{
  "n_layer": 9,
  "n_head": 8,
  "vocab_size": 8192,
  "norm_eps": 1e-05,
  "init_std_o": 0.00624,
  "lr": 0.00877,
  "beta1": 0.93,
  "lr_head": 0.00392,
  "seq_len": 384,
  "steps": 13773,
  "dataset": "wikipedia_en"
}
MLP neurons of a small language model. Each row is named by its layer, matrix (gate and up: input weights) and neuron, and shows model dimensions 256-351. Each number is 128 + 32 x the weight over its row's rms, rounded and kept within 0 to 255. Numbers have three digits each. A neuron's up and down rows have the sign that makes its largest values positive.
A block is one neuron, or neurons of one layer that tend to fire together. After each block is what it responds to, as a language model described it from the Wikipedia text at the highest values.

L6.gate0:165141147082106157163149178150137110122198139099073107114131133178185102107106128116105146103144113147153098111109137135158110157120193101210095053147057101151125075184142105118106216179075093105121105118102125121141162111118160099094198080108102107164097161191195163060113109116155103086
L6.up0:110179162130143142206098086181164155171154139175053110105108103119097066126105088113167136172154153074218106184111195077133164099108128130111141094166129140113153113135136171142059149146070171121120099097092164178145144139188108155073154092157073152156135091150150148128162205134190146155
L6.gate451:150116125155088122099155063114165144124126156160127091174137117129144118135131128123107108141132132115130167170120157135186113129093138172118140128159154157106141114118219102156141146142065177110149052078133140138109186151155120167123122049138107084161114107132082128135137128080105170139
L6.up451:108085185160173082131149135102146138166129106088095168145141113156088183161109093112182102111086089134182152088104189052113145124126151141084104154134152163183162096167126101157159091129134137131099120129096078070105151164166082135126166063180126155128135166154056110115118115116123104118
L6.gate730:139160173125113119184142141075109132111140040126075188169110100217083146076157147173134143109149134153174115133056126142138155107062174123103186123129109144147079122160093200148121140192145145123125140181166150108146135128127135109147148104143075183118116171139112142153100153115152101096
L6.up730:119200159120159079131106161101084120156074106080140125089142183110100132127120092094087067116141193114120075101087140105198163106112101182197104161107116122165142149135134164138146146148088054162188175183192113164122132072140111154142124068128158151093121129203171222113086096132152123108
L6.gate1981:125104130157155141116141130146130140082143120103118130142202157132151150168113043117188117159130138186140109135123123167082085085161085131117080102164153106178168103185155159103137141128142141192119121126111140156148097085117098136139090075087122101151132090174132142122143113137083150091
L6.up1981:142121173153111126154122095070092143099090133129118136120090091128116157071093101152172128153125124112133104162114167130119161125115167130135116156170129103075141143171146181141083136143107100124105076087110089077163117174132128192106121129159132136154079170119140167141120150085126140200
Responds to: Table row-final pipe. Mostly the closing pipe of a wiki table row, often after an empty or notes cell (fight records, coordinates, filmographies), plus some sentence-ending periods and verbs such as released or established after dated facts.

L4.gate191:120110150114125149112179155141115139110154112130136087132103162140103102107108167192119155089068133173132076128129170115172080133204083160151205155041124075147091179065147140144153155111053062167105171153125165159116153126159129151062164164138131120108129148153145115127127127153146186160
L4.up191:132139148160146120066127128154141185149091112206140089127112116114122145128139196123146104092132096156137129148119167119151101151136210120104111156154083126105129153115154118173125163134114102120155128105178140093096123099088097163053158168131113182143158144100097155091081077155156125137
L4.gate213:154116095085160123108071163147148178101136142110164099165142122088212097166138103106128153090113144095128103102122055130110121081150115072141190096108136153137131117130115212131119173073137121126180089069080192147161114112122127150109211140173075159161145136096157175120112138090110131076
L4.up213:180117117189128144079139128191094153155075147126124121121112136096136089128118158177127123139115129158145118102129063169133104125101144122098135131101098135179153157165126127128156093121076115087134121084120179124136079107106118183135167114087116179126139128120101148080083106152097094159
L4.gate484:199154097135160162169132148107152097085102161140145070097134112136160125138115177143080095089123141143067122139133147099138085126091114128138130139160134156155106105099128125145081061173103172090170119082071127191155086090175111148069117123089117141116137133147090123106168104081125134160
L4.up484:147143121161141184118118109139130104198105131123143105158148127157149079110135182118049149066091128132109115155078126161123157119154130099095154146124124153078161167110123152206133097144128114086117073092129163172142113117148162138117143117158069148090095119181142099023201145146113153112
L4.gate553:151174179142136147112140096124118164173148184160110124212109125109108138121171191130144096135143124097131110138144156132133129136161114131128118114149110162160172145099119104099098190115152074130168147135170140122150211199124138104101178142114099133174066138127082063123131110103104129172
L4.up553:186133069145178118046146082158171136114153113071140084189063081116154228103100146142109162118101106164195117192146116158099127093092122121156087158188114191076124155097091134083107107143114151126093156123157110077115149080167054121101110087114141081160178177153138125158111162106175107137
L4.gate704:163111172105132151157113103110118148117106125138106164081152130097129043158096114157097143126108110126092082211138099138076107082110140139147127151170090112193105116145195131144164111130152102087122107132151155133171124197131080143119185067131096145156115209102123135123102098088147171106
L4.up704:152088152110133171136149070164125167181118135156184112147120121112092139160154098163121166109114121115094139186168113109115095134150138120128213085142114050143127067147143170089083158165106097193129163096143163076145158116129113091118163129090130169138122100142139107146075140130136149103
L4.gate919:188100096099124131133172101131148175161135105112098131148117171106159084154125116161125092126143167155213121127158111166205141076128143116180129131153130098137139116105177177179147129136137160125147119169210104135069089125133177194092173119105127166169133085165123136142089109139114123082
L4.up919:118106127110135176132097145090130186115078089129098066121121112042091136080130100162104162118160152152136165143151068121134093145140134125121126176128150131167107150148131136189131084087115131158105180155177056141127103123131130107093137100098148129178101154170144148142098143176142117135
L4.gate1635:180072128041131126122159130102135139105161172138129135129120098134138125139113148153151136114117115171120167149085067136117101109167156121138081177155146161133117120178162149093160153151143099076103145169106127130177117133146197161150093155093126107112175166129174121121093136151169115101
L4.up1635:187143138099172065131151164064105126117070155124129157149127198095118115112102148192029120116083140085151075186105090131154122133125112124156125178102128124122124153099121114170106112109171096149138123111077159160155160133099150112127164084107126107157152080139135133138118077174115112106
L4.gate1869:174081138188161084093062128084092108152156154144199076081147094170118120153123113137101137151144123076111129133167200091116088118130110165103136141146166151128125128113148076132112165165144094106078195092160105111200120100168135193177127180158128131174191119124124136164109119199165107129
L4.up1869:146150102111125170162163154154079166128142149144197146105129143164126120090102179174094158186129174104114117118123129156158093111142161119066175182155149116125115120109134109120135135141167094148104066157028130117104119220064121078123153131176105079197166140168096112144100135120117196113
Responds to: Parentage in biographies. Words in early-life biography text that introduce a subject's parents or origins, such as born to, son of, born into, her father.

L6.gate305:159095129117118100137161174172159116162132133094118109128105081136172120083112171118079093193132130183119127122106069106132063136121161121098167168103124114144143132069161104143147168149142075070160126127158120142070139159114176171158140141156129138141156126151138132096071173158115142132
L6.up305:123123159128117066129161204212130142118102103141108069201152171118177121102110172121127145077142109130143168126133131136085103129211106129198163175145131161096127152087148130168134126080234111112157129120128075139162095137078130109145108121171056186124173120104145081163165119140117141076
L6.gate432:086142073121156145167076096136106113122123195160152088087149124118114088156102118123129117095133147193111043186117095137184141144110169181131096151126103178160101130125139097138179156098171086138197164111135098136179126092152100081126136176125131116109162167107135191161127111178155135116
L6.up432:118127093118156158144071096161138121081109154108077116150118155055120095151101193166107101152118092101130073130086095154111134169165139086099118169129149142121147083164066083104102151150155149115127166162151121129159177083137103070125132107156148137080129096123153145149169151098131169191
L6.gate627:109115165098121078136145121181205154151123138172163103175116078114098106142178153119139116154158141145113138147099119125055157158082175122110120099119182140103139078140104187137080141136122175077126139119134139169142145127112104135136153097128130154095173129159143136131134162071097149107
L6.up627:129141120090138107079086115152072120114156162165161119137164150127123110151170118130186184180154098116106165151116056137124174139142104126169132121141122070123096136175112120116106075117051094144151136133124134139120117078145134166111118087136092172162092200171108078114138211194128131126
L6.gate699:111167091095136081112064100151162140127124144119159081122176167136156077165162167175151103107094088141112027129126132188194152105113138149203117094142161171085114098100127156099126146171139153154141164128173120127126114105112123139168168126122084105077153145098114101131089107163140146146
L6.up699:114112046164161130077134148156138144115155150126088120154151174086117078139127123164179130106121150105112132161118109114084140123139071112072142111140149128115187112096157115085128139108206126145110141108112157142098064128114113100155141126124075111151134114081137137101083139101120151115
Responds to: Words just before dates. Tokens immediately before a year, decade or century, such as mid, late, c., the, born and the space ahead of a date number.

L6.gate179:172156174158130117145133118138148173112118099105117115121142084144127177062079132132137097134106122181140158112152121112070110103147152153138116108163084136125166109155089118130136126152138169125127118133172107131155148148173150087103127134171083127131085107175092123130113099096152111113
L6.up179:101094120072122104057135087171108123111123072162115060119161101200089100149113118119145133146079160070119098137096142164160128142166101157127072129123131095113090175164153088146153114088190107133187148109108100155137156121102105092140163110103167084153105125144125140076101128158194123131
L6.gate258:082123091089138185110191104122085115137167181130130116139129138172080137110177111158113130105132108108075172212127187163124143111172090167173189152114125129116171126137100111136165073141084116165125116096129141122131159166149102173142035139119138121180128127134136063116123107155224130111
L6.up258:133150174110143131054166138094119114150152071100142100068132131156127124095152133173177184075114110139101067111158164083117201133073110126130108086107135153119169105146155121128129127103106070062182098136110079103154107120137121137162101090155160129134184161142198142059134172144145123087
L6.gate476:139109121171122128155109084147140091182192184087113191111119154026094119139109133096169144068163110106098130173100126106174126064146085108147180130135124120161076138125130141107111153161093174139122112105084096152124117102136096146159159066119065126128122101082149117045120112140138109112
L6.up476:130082113169199140173113108142081097095186127121069176116135081159158157127109129151204169094152130144130193118127186172139142067081080164095132111193139126095129146152060151068119089119139093108096135118093089073109148129149127137113125099162146098161127089154121133107110192153172138159
L6.gate966:027161079114077111134124130182199158128161059136165109098168109124146091146133173146124124076164184098130163125135174182155173089122093122141154047157090125136099112162093083148080118143083116141107075194152147061140141146135164107167150131123162118172136159125117118104092121145181128144
L6.up966:091152115150110116138140138134157093138134132169112127129101119149088107188122216146131115103142127113192138085114144060136137136139150138128145117128121112119163148104124140137088136172191108151109112160100135138167178126141187115106048142138147062089110141130100120121121130143166098111
Responds to: List-introducing boundaries. Line breaks right after a colon that introduces a bulleted list ("include:", "were:"), plus heading-closing =, ===, and table pipes.

L4.gate78:150091108163094125084099153150163152178139146121091079157110107159118182157164158107143146161103085141098091095149160135093144165138121117150090172168127090080124127076112122158161078114055158135060112141124134127109095084129106193123091184180096145128123190033121143123158187093112134166
L4.up78:168120067142120105141113129168156163157165120196108105104186107098151114141154218080123099098138197126117145154159159100173143102120111160144175127163121113110155161121127158192112157149196183165163087142101115106106119134168099134127157113092113115121202130139140082120053147097090121117
L4.gate238:153145145136085126148102099147093216124151155184138181075138115106156099204101086139128188108073143178103127148128077107131151123158111109143178146131110113127098112141147102152144139148102122146101176159150099140113146033113143137094092068163113123127155158136087127130096137116103136222
L4.up238:115087179099127119144161096131196199088135121194097087114145129142131116139142179125116130118146106169117130113105145169059118132080205114127119104119153113129146111156114142085064107113116121151130097091127131117098066168150095196139111158120163109161158147108177123101168112115086109106
L4.gate435:167101156091131144125160096117094121119142148082099114141168140082159147124129113108121093115168149090150131161075125173125105113137145078129165156122116133109096081161136134144128115201129154098189087125156116206139096115164140141194170131112054100086118084142201103174171172109097180141
L4.up435:100176125161120155134201090114123159115119086166130106166174127133173172107159098119116112051165155106142074145107116109149132095133167112138130143110119123122140128125104087099085190111115114112165096136175093072134097183087102083157164094134111089133156137147168139131076104130163114131
L4.gate605:114094135096115141140097155123152149130151143117111133075131143096172111089121165157136111163133110151126121070090134108156162124193163135144150080124142144094124148130137116076119118118125156131099114110073108095160098142108119178121116142120127102071116114177153100071176137175104153086
L4.up605:090169133157124175151155155111091171130114128086136165105143157140109155090137092133103115137188074127139120097124122134181110148072158136176124135155140142129136103106104136107100115097079145148167110120140155151124173164125125215121122103184179087119084100108125128121089105125102139101
L4.gate1079:108141165126114121111146174094160117140108132123090161126175077185080098124099165156129085166151073132104078121087096121103139152166176179172112124118158122157141136132093146182154120158114164111106164191165187163170100105093174109104138113152067140152107170158152120130182107142159128103
L4.up1079:175149155183078133114111123190095083132087129169129146102118182125081108129190143133134146104098071130122097075100113102156137079067132155127090122181137069134160128101096107220131105156117133095186148123092122103132101131156094195149123114136124119182170079117164140167105162154086109083
L4.gate1179:122129129121167074089148141128151076192130176169139153102118139110148112149147128102067170107153090130073120099112148115140126122159118058165153113149096052087093109104113097138117116106206200113117124153071153113131136131132164116176080072161084135120105118139142091138167196115130100152
L4.up1179:154116142146162111139131101129094151139188122085122144109145173054097083105124217187151116194174124122069127155176198095157177138160170155177109093086119110111122211125121032176154174129139172145171180099070115064126122150147143175154096116146126111131085107111136096095114126137086115150
L4.gate1557:171151129134138160153126101165186113186117151120130167219116151082128111186148142110076122145129171120106114125113123132174164096157149118131118071128118142149102167161166142100144168113132143089108104098134147104108162124105087154164113128085126133079161153147101124143104108122091150149
L4.up1557:155133108177121177129101180130111143135175164118123137114127116110127132191163111158071118063158110091143123148132161178075142129155151141169141092159118161071115150150107112198153105140131121144129175164111085079133158087146109140101165099146169145143048134147145126163134104157072162119
L4.gate1755:134097125076216065140098122098169134088079123137146105138128098162110156121171173162147104126132137076055192144122140128122179130127099087090165193190169091077153107156095123098153103172139118135100162108123107104147183166132152090155118110109092123136092174107161098100140167095190139144
L4.up1755:126141103146134161124097145145075154131103181134146085139146116139176110112122176084178068146139112118107059109130118143103152113163155101116124138073116064090187110148098167073118107121098122154156099067169133132090140091144152108106168126161140070134147109187127082023119058124193088081
Responds to: Infobox "Website" colon. The colon after "Website" in infobox-style field lists; more weakly, prepositions like between, in, by after a verb or noun in prose.

L4.gate132:148126108088094130088133166093093091089175159116087133124100174116103124157145149128115107105132123114087202094143115095088098117119192127101120045147150127102146180083116120131128140156132170174062173153173088147047138115126153172117130142114166147189124151139116144120120115132179108098
L4.up132:100120140112128096071133119162124111133155103128156112112092187172105143148106154126177190108096174155119142100094130112107087084123191161080136121158209104109113156042117157103095127148134152172127151123135123097080126151128111098105091120093145189068141148158096132115148140172157139138
L4.gate192:096125142069140113159114129125155067107175142080105135170127201137181145110089151113156140088079096140129105116130162100128093074178133165151088139156099105135108152114139121135177095142151131138168144164095161141111157137149166108105118051186132150078150164114086138153125105148146133120
L4.up192:116170116124132134134133140118154082080163109175128148149123152114125155149088079110179149096136131090081143152116139124137124129099111153149175164134102153095081173108113211133092197104111121107142071152082135122100113104132152113117068102123146164123148138154084126182081063126136150140
L4.gate708:051162182160060185123109234131073094161130133107198201076127095125220116125094095093108145108141095117115102122118052111127089144111097161138055114075142126190136138054136131177156163121128179074089073131114067162091114093108135138164106115102084077109109113096101158106190154136144159123
L4.up708:131053119155085105186196188161158132162113114215121102138150157147133151152140095095109130154133108124147083107111155124101103129125083156176116157186136168175126079132090184141138104142056100117087184125126075143146134155189137095129144129179181133090137116147153109128098156119157075119
L4.gate1135:136185097138092199122067164128165097160124105152110103173095187071085070121129122176144090101133112160174090089152153110159112135094118137189104130117100050114144160090132200115119179129058143132080190058169143155159143162088193119097041088141163141134122081146143107127138083146191126107
L4.up1135:122166117128198163132139136079143085158160097165132131172062124124114083099121122135087154148166207135118122088119191150136092136124160126134143148141089118169167152142123220136154143132050083124084180082117114149132162100141152114136128092123071076158175125079109151202153091147147094112
L4.gate1193:135122132136116185121082180130074097115140148125128180137154117134119104125157058120073129141168120121120132178131137146106054099076133114151145086162183096115139107135194131125150151094148096152086175137142012114126134058143170160169153102146125131083130163125126205181138137162094152163
L4.up1193:178152186107139172135121100110145109125168079044104205093151131151132126119131125189124127131129194077087135145145142111131068160096134142115148099159169183133151093129125137106190128122178074161102038130131144125148173120145127123134155128104103085107146157138131149119057141120091089108
L4.gate1699:112133085089122104109108142170110144120085112146114121173105100101134077102115144099145139173088131085128162106171130155103103173109076135119161101147120139172195170093091076143129089137144123182079152096105122162138172204114104096160154142168132129087075202105159073152146072143137127103
L4.up1699:154157088072121174130109137095152098161133111164162097102110133162136186066133216122146078074149161118112086185119104092162117113142082124113144123210127123144156105169127096096162121131096111218146135127097143148107153094126124156090157137124141155151159122164165146159126180100103153115
L4.gate1947:111115201119068166112134146164094152112179085130146151126165153128122108088064138166123167109123094143078131108120085164117119139086126153138175126108219108141142209138157119152091191163109171196107155184107136143119083104102154116117118159109163090085147094154184130161146134135147148160
L4.up1947:134091198108127117117129163170100134154111166119086097029180128097077088111193178124104147132112081115103108085148110146100175133104107135164162161141133150105152148148097102151078223165149122088107163119105180145099154113116100152144107148168141066084078106169114129166133104157106142138
L4.gate1953:127085059162110127137103142125119183119141124125133160104132156093139137120110198122166124129082111113093084137131130123154198125074101148077177187075137108119135144147105217161181125143159111132100130037097096137129087076151065131183175103124067112063142113093164166098102118137134130085
L4.up1953:096111124141094116179138162118163133141149110119158195116116207100105048093107112119106096141092148133108102147119105074149077167175176094146135174165143130125116131115147169183144118058090137082141115084134117128151164128087146136155104078160110080122155088113147189104153128166140108138
Responds to: Table row end pipes. Closing pipe at the end of a wiki table's header or data row, just before the line break, e.g. after Notes, References, Points, Ref(s).

L4.gate130:148061110129089150128119092162141228101048126096151128142161077066101078157157119159141092056135155108117159173096151177146124129097137099108088123108165093132123110150133139139092109070106075169099086096104140122210175092168153082174134148095113164153175128111094053163137087154118139125
L4.up130:148113134115105066183127110116155138111084160140167107147118111115091156097138163192131142145104091144160184169114147140122116150084141132137114070104103054137146185133119124129126093200168101131107099105120156081120127171114095178086190120134150113154115137131131152165171143126203143097
L4.gate436:156160107094148145103145154132167139093122141157140112180122182098138151084141169196138140123126094178135117117167136101125104150136153115112150171114138117158167154112167159205151109192082073109092122190159093129102120132107141103083159117123098160121076148080171112110150051150124146134
L4.up436:163136118133099148090162176139172170112112104132150087202194172175133161129122081153127127169144076113167138138103140153083107151192099150183208138129165162182116111144081158162147092159047157151115150181084157143113128167105099098096078119086136122093132165122115132164129092107158142112
L4.gate597:119169118133124122145068065105201066141126091137144117141103167136161106148103099121157112131100135092161088189137162128162118116122129066157128174132188129139082155107151138164130084127116069081129098121090157134099099138102159163181124158153146133116196159121111100133085142127049138164
L4.up597:154130123119146110157098151201098188114143104170178121166129166137159073125140163127088135106110150120184134092120138116097080118168110105091107104136111148133115138136136137106140107144152086153138107138095133136212135125135129062146173083169123125133114134171110145130122177063084081159
L4.gate800:163119082094120130202141096132124162166156097194172102159091150101133091217167091122114074121133139151126165135193140079110159084134123107116176132148120155095165135128078159163152126137121186134104131081090101128109130107100144106145139119127122134155127136077064126121148103140122122098
L4.up800:146224154076149194158141113156121203110133130111095177151095101124177157116146050127155141114150128107135092121127048139168115086121129144105201081120174160107116185108144107170121118138112105070158146082150092148132120114137166154081150138091111117116158122126108162169105117122110123084
L4.gate1001:156192112105153125210182176138106197141122104149188076159161099123157102120213192105123124076052125148114109128120175121134160099129139110129143095131131166149129113143091162136112137187149075151160195078098147150121120180170156142082108159128108132113123089123064131175107114065167124125
L4.up1001:144144107075114124121161120124145112105135103133080113127107139134098097180146136143125192072130078133074093123185128134150062102152123214120211119119153166127128111168147127140089104125131134092127094149128125133152105109076142095096084121163177116074108164095087073095072119123109160124
L4.gate1783:162145165160121165150171146066146108158170107111134168110183114094122107111137166167195116074124128143122143095150224192125053163130145174096171129133186120155113096122117141103129122102074138093122090115139174144135165124032175192123093100150094120182126135119105117107092108154107137120
L4.up1783:102155108105175122102130166088098104186143141144077147101105099119110152133132113150168171141116164143142107107209126177138059118141112111123145125127103086077103162099190116126109161149116217110106068144099122110117167065100080160131127032111092117097136150124204164123109151099126126154
L4.gate1817:134048150118130123129113127122102096167128127153146150202155112101121093121113096147156094156144137148130093114049106122152150100148139099162101093109134155090053129104122100100125122120161092150177142079114179125137181136086130117131024163134082113187090136210134175130139114159084055169
L4.up1817:138166088133126124175159158106189103154092186139108163098103092151114148135138046122134097106104153166143165109144135059165125095134130188136153100171096161063132143150150151135143066122165126147135075111158115142136160146113158144164125108140201139094128103104158111107175082199134155122
L4.gate1858:079186105113127130168144125114116177139118180152131107115156114091129121203085106166161193130066102110116140197114152161099147129143173173095107133102123077093141115089161172207170177152196121155070131106055128047096162103129129162096091228154149151157087147134146136065155110114102138099
L4.up1858:108178093110121157192117092115138157143086139150171124134140101113184127136109087114126095134153109112093113145165094142124182169139134127116100091067140088084155203175157152202071144097110112141090107096054103114101110105146117133156140152102097171155135107101165113069140141098165113094
Responds to: Date-introducing prepositions. Prepositions or opening parentheses right after a completed noun phrase or event, usually leading to a year or date, e.g. awarded a Fields Medal in 2010, Danica ilirska (1835), released on September 30.

L2.gate468:146122115134111107106149129096150116127130133181148152128099167187158159124164162125107094080153145137132130117098135055101104089143171130138067101147130124071109127086135083131147114111158145102056193116158148136084162103194186182161144140076118123146076153071094166112170185112115123126
L2.up468:116094156167209129140120183161148105121092069147131131115119162128103165158124120141117085092170141136103133117210148117104131166107105095163157094131108205081092105106133084112122148089078170094166098065128145081108127091148165137165179123139106121121168111138136173107089080175132108140
L2.gate1012:122171126095140139200107097130084138191118099140129104056130062151134123147109137136154110081132113146125115147078072135083104141115138117097126136136122145148128106132174133084155079113196098096161149186136140101128122123143152100113146137150130177063070063099093145133124128129096132159
L2.up1012:111158173210109086159094129148159078147155151126126139139122133118114088095114136175166123147117100161064073149082132124145116101136191135153093201136102116160146175130119130089111131084125118174128106120140122096089140155171127086100149168070085189118160096182149111120087087170120136143
Responds to: Wikipedia table/heading delimiters. Pipe separators in markdown table header rows, strongest near the last column name (Pts |, Date |), plus == opening section headings like ==History==.

L6.gate452:156117074064143170157119109136165197118094088114111118131122138152157062135104164137160195049184103188106164127096128158116160141126102110085124136123182091102146112108135189111131148129120125163123076100142098133098137171135137123162085109109093122097177102152124147138120181127113149179
L6.up452:144084064131149144136141175127092187151091155097128155097083093174138111158121075135113147116076131096130158089122120112152177127161168127077152084138153088102101138166125136150110086139153116168141140129109118074142088086121135114119065156200106140163142183103117125149165142093141085169
L6.gate1053:156147163044111139116134083132171173143100164160123148147170128160121093119096105109082113103108143155118126152094129130119141107042096121124167131147124132122102143101109089182121079125118109161182128145166099206097073078044137125119101154130157181151170105156171174156130073135156107129
L6.up1053:150157198113100139114168102120143108080115202139113143139190139145151142150154159132109070105120129111139155212117156115154136191123121146074130111110134136150159075114108083091119127136117126140138123138091132130092138094082125114156094095160142128109107085107169059176150137076148206095
L6.gate1545:172142136056105137087065083165158149153111136167156135181152146161132105119161147083142106131132122128148152125069097127150191132142104169153120118114172116197110131148124169107129089198160119121196132178182134120164167098142113123081139065075142106090078144120088161153130171102167108156
L6.up1545:102195117119165188138143147165115148154112131139137100083083125142129146135139125090040148118151113093122123156076131092142089168115090155135121174104134136141141163148121153122114116145126149129134182070130117123109083118121180154104061128140163143092158119106128087124090191087095131121
L6.gate1707:132126151110069166093111147187088142161162098142149145145161113144112131107156125155073151104067131092165150140161149152153108191134192168042121120122137167097135099118152150088104163128109059111097129139133127097161090086113128133064023157117157127117111152171078132126129111117118097155
L6.up1707:138153138147125089157084109247100149152114142137175159127104137137101120118133180124103125103060093086130156149079149144191095163102121105081145134117172139122123124152094083114136082069113069136151153156158129029124107124134131100050096162105101074087122111131125086139159110132170121125
Responds to: Preposition "in" before dates. The word or word-piece "in", mostly introducing a year or month in historical narrative (in 1954, In October), also prefix in- (inserted, insensitive).

L2.gate1158:131137137110171119127167202147144169113121162093105101167139103134207133105152116112111156095070176120135074174100137145092144148090035136110140104124159122102111107151160130140117184156133152146077112167118085069141072153059082202108151156158122093091173160159099133084166114150046110138
L2.up1158:165146088156128157137084114079135157124179110206106105199150163083134160077161142114172115140094150118179133102128166158097183090137098133088143160138132154161154120097131124102094147171149148146143090168138096178103124178088122155185129115165119098090107169165168129117141147096072089092
L2.gate1707:174154151127070149158137171188125132131155130138147162095119107106150134137115175097118091054144157115115148153068111089128094139186161190076095143087182128054134124086169103144137135127206135106101124171112097096166088187089136119144095167148168161139100173173090119094167136153178115142
L2.up1707:120181083138149128153157144151085121133102122108133180140138162166111152130177145078166149107169199104097069127132129123123208049145086097110154097112125160100121097116154138097119100120108134135130100107148114165116102163175072176069187099092167095085164141091114155138080143108130096137
Responds to: Function word after names. Prepositions or separators right after a proper name or noun phrase, chiefly "as" in cast lists and "used X as", also "in", "on", and "|".

L2.gate1021:143150171178103096152139117096115134077105129075164141185150102148117138149132170127140103185145118162134069113116134140171104183096146170123141113102133121127116112108136099086215144159133107102088116127150063116121181103150105123162117128106106110106155235115110090002099139171113152095
L2.up1021:123159122143158130171083149142107088112148091103088138103100150086145123167173099084118103124186111155142137131108141115109243092100126147166109082083145137103063172125154111144169070182123192178118107159095180113117093175090158172148166167107102130172130091114094150053133104113118126155
L2.gate1213:195165129177121103118129128110156127075140149106109133155128084048070108169140104130110123134151099131116127192117118102159166104057141166172192173115142110068126118132201135156137087148122172128153096140122150104132170095124171121124171147177110228094134159053129110074138087108107150179
L2.up1213:122134092134096136083122132089122137107112142137143178137151156162154107179138161147138109139134143143161137171165109076124129154106118147125127120127144100061087161105140106203155091205136151117136098147095057079144166149111192175128158116093145125127102152084126113127124071118100125129
Responds to: Main verb after subject. Main verb right after the sentence subject, mostly is/was after a bio name and its date parentheses, also reported, wrote, features.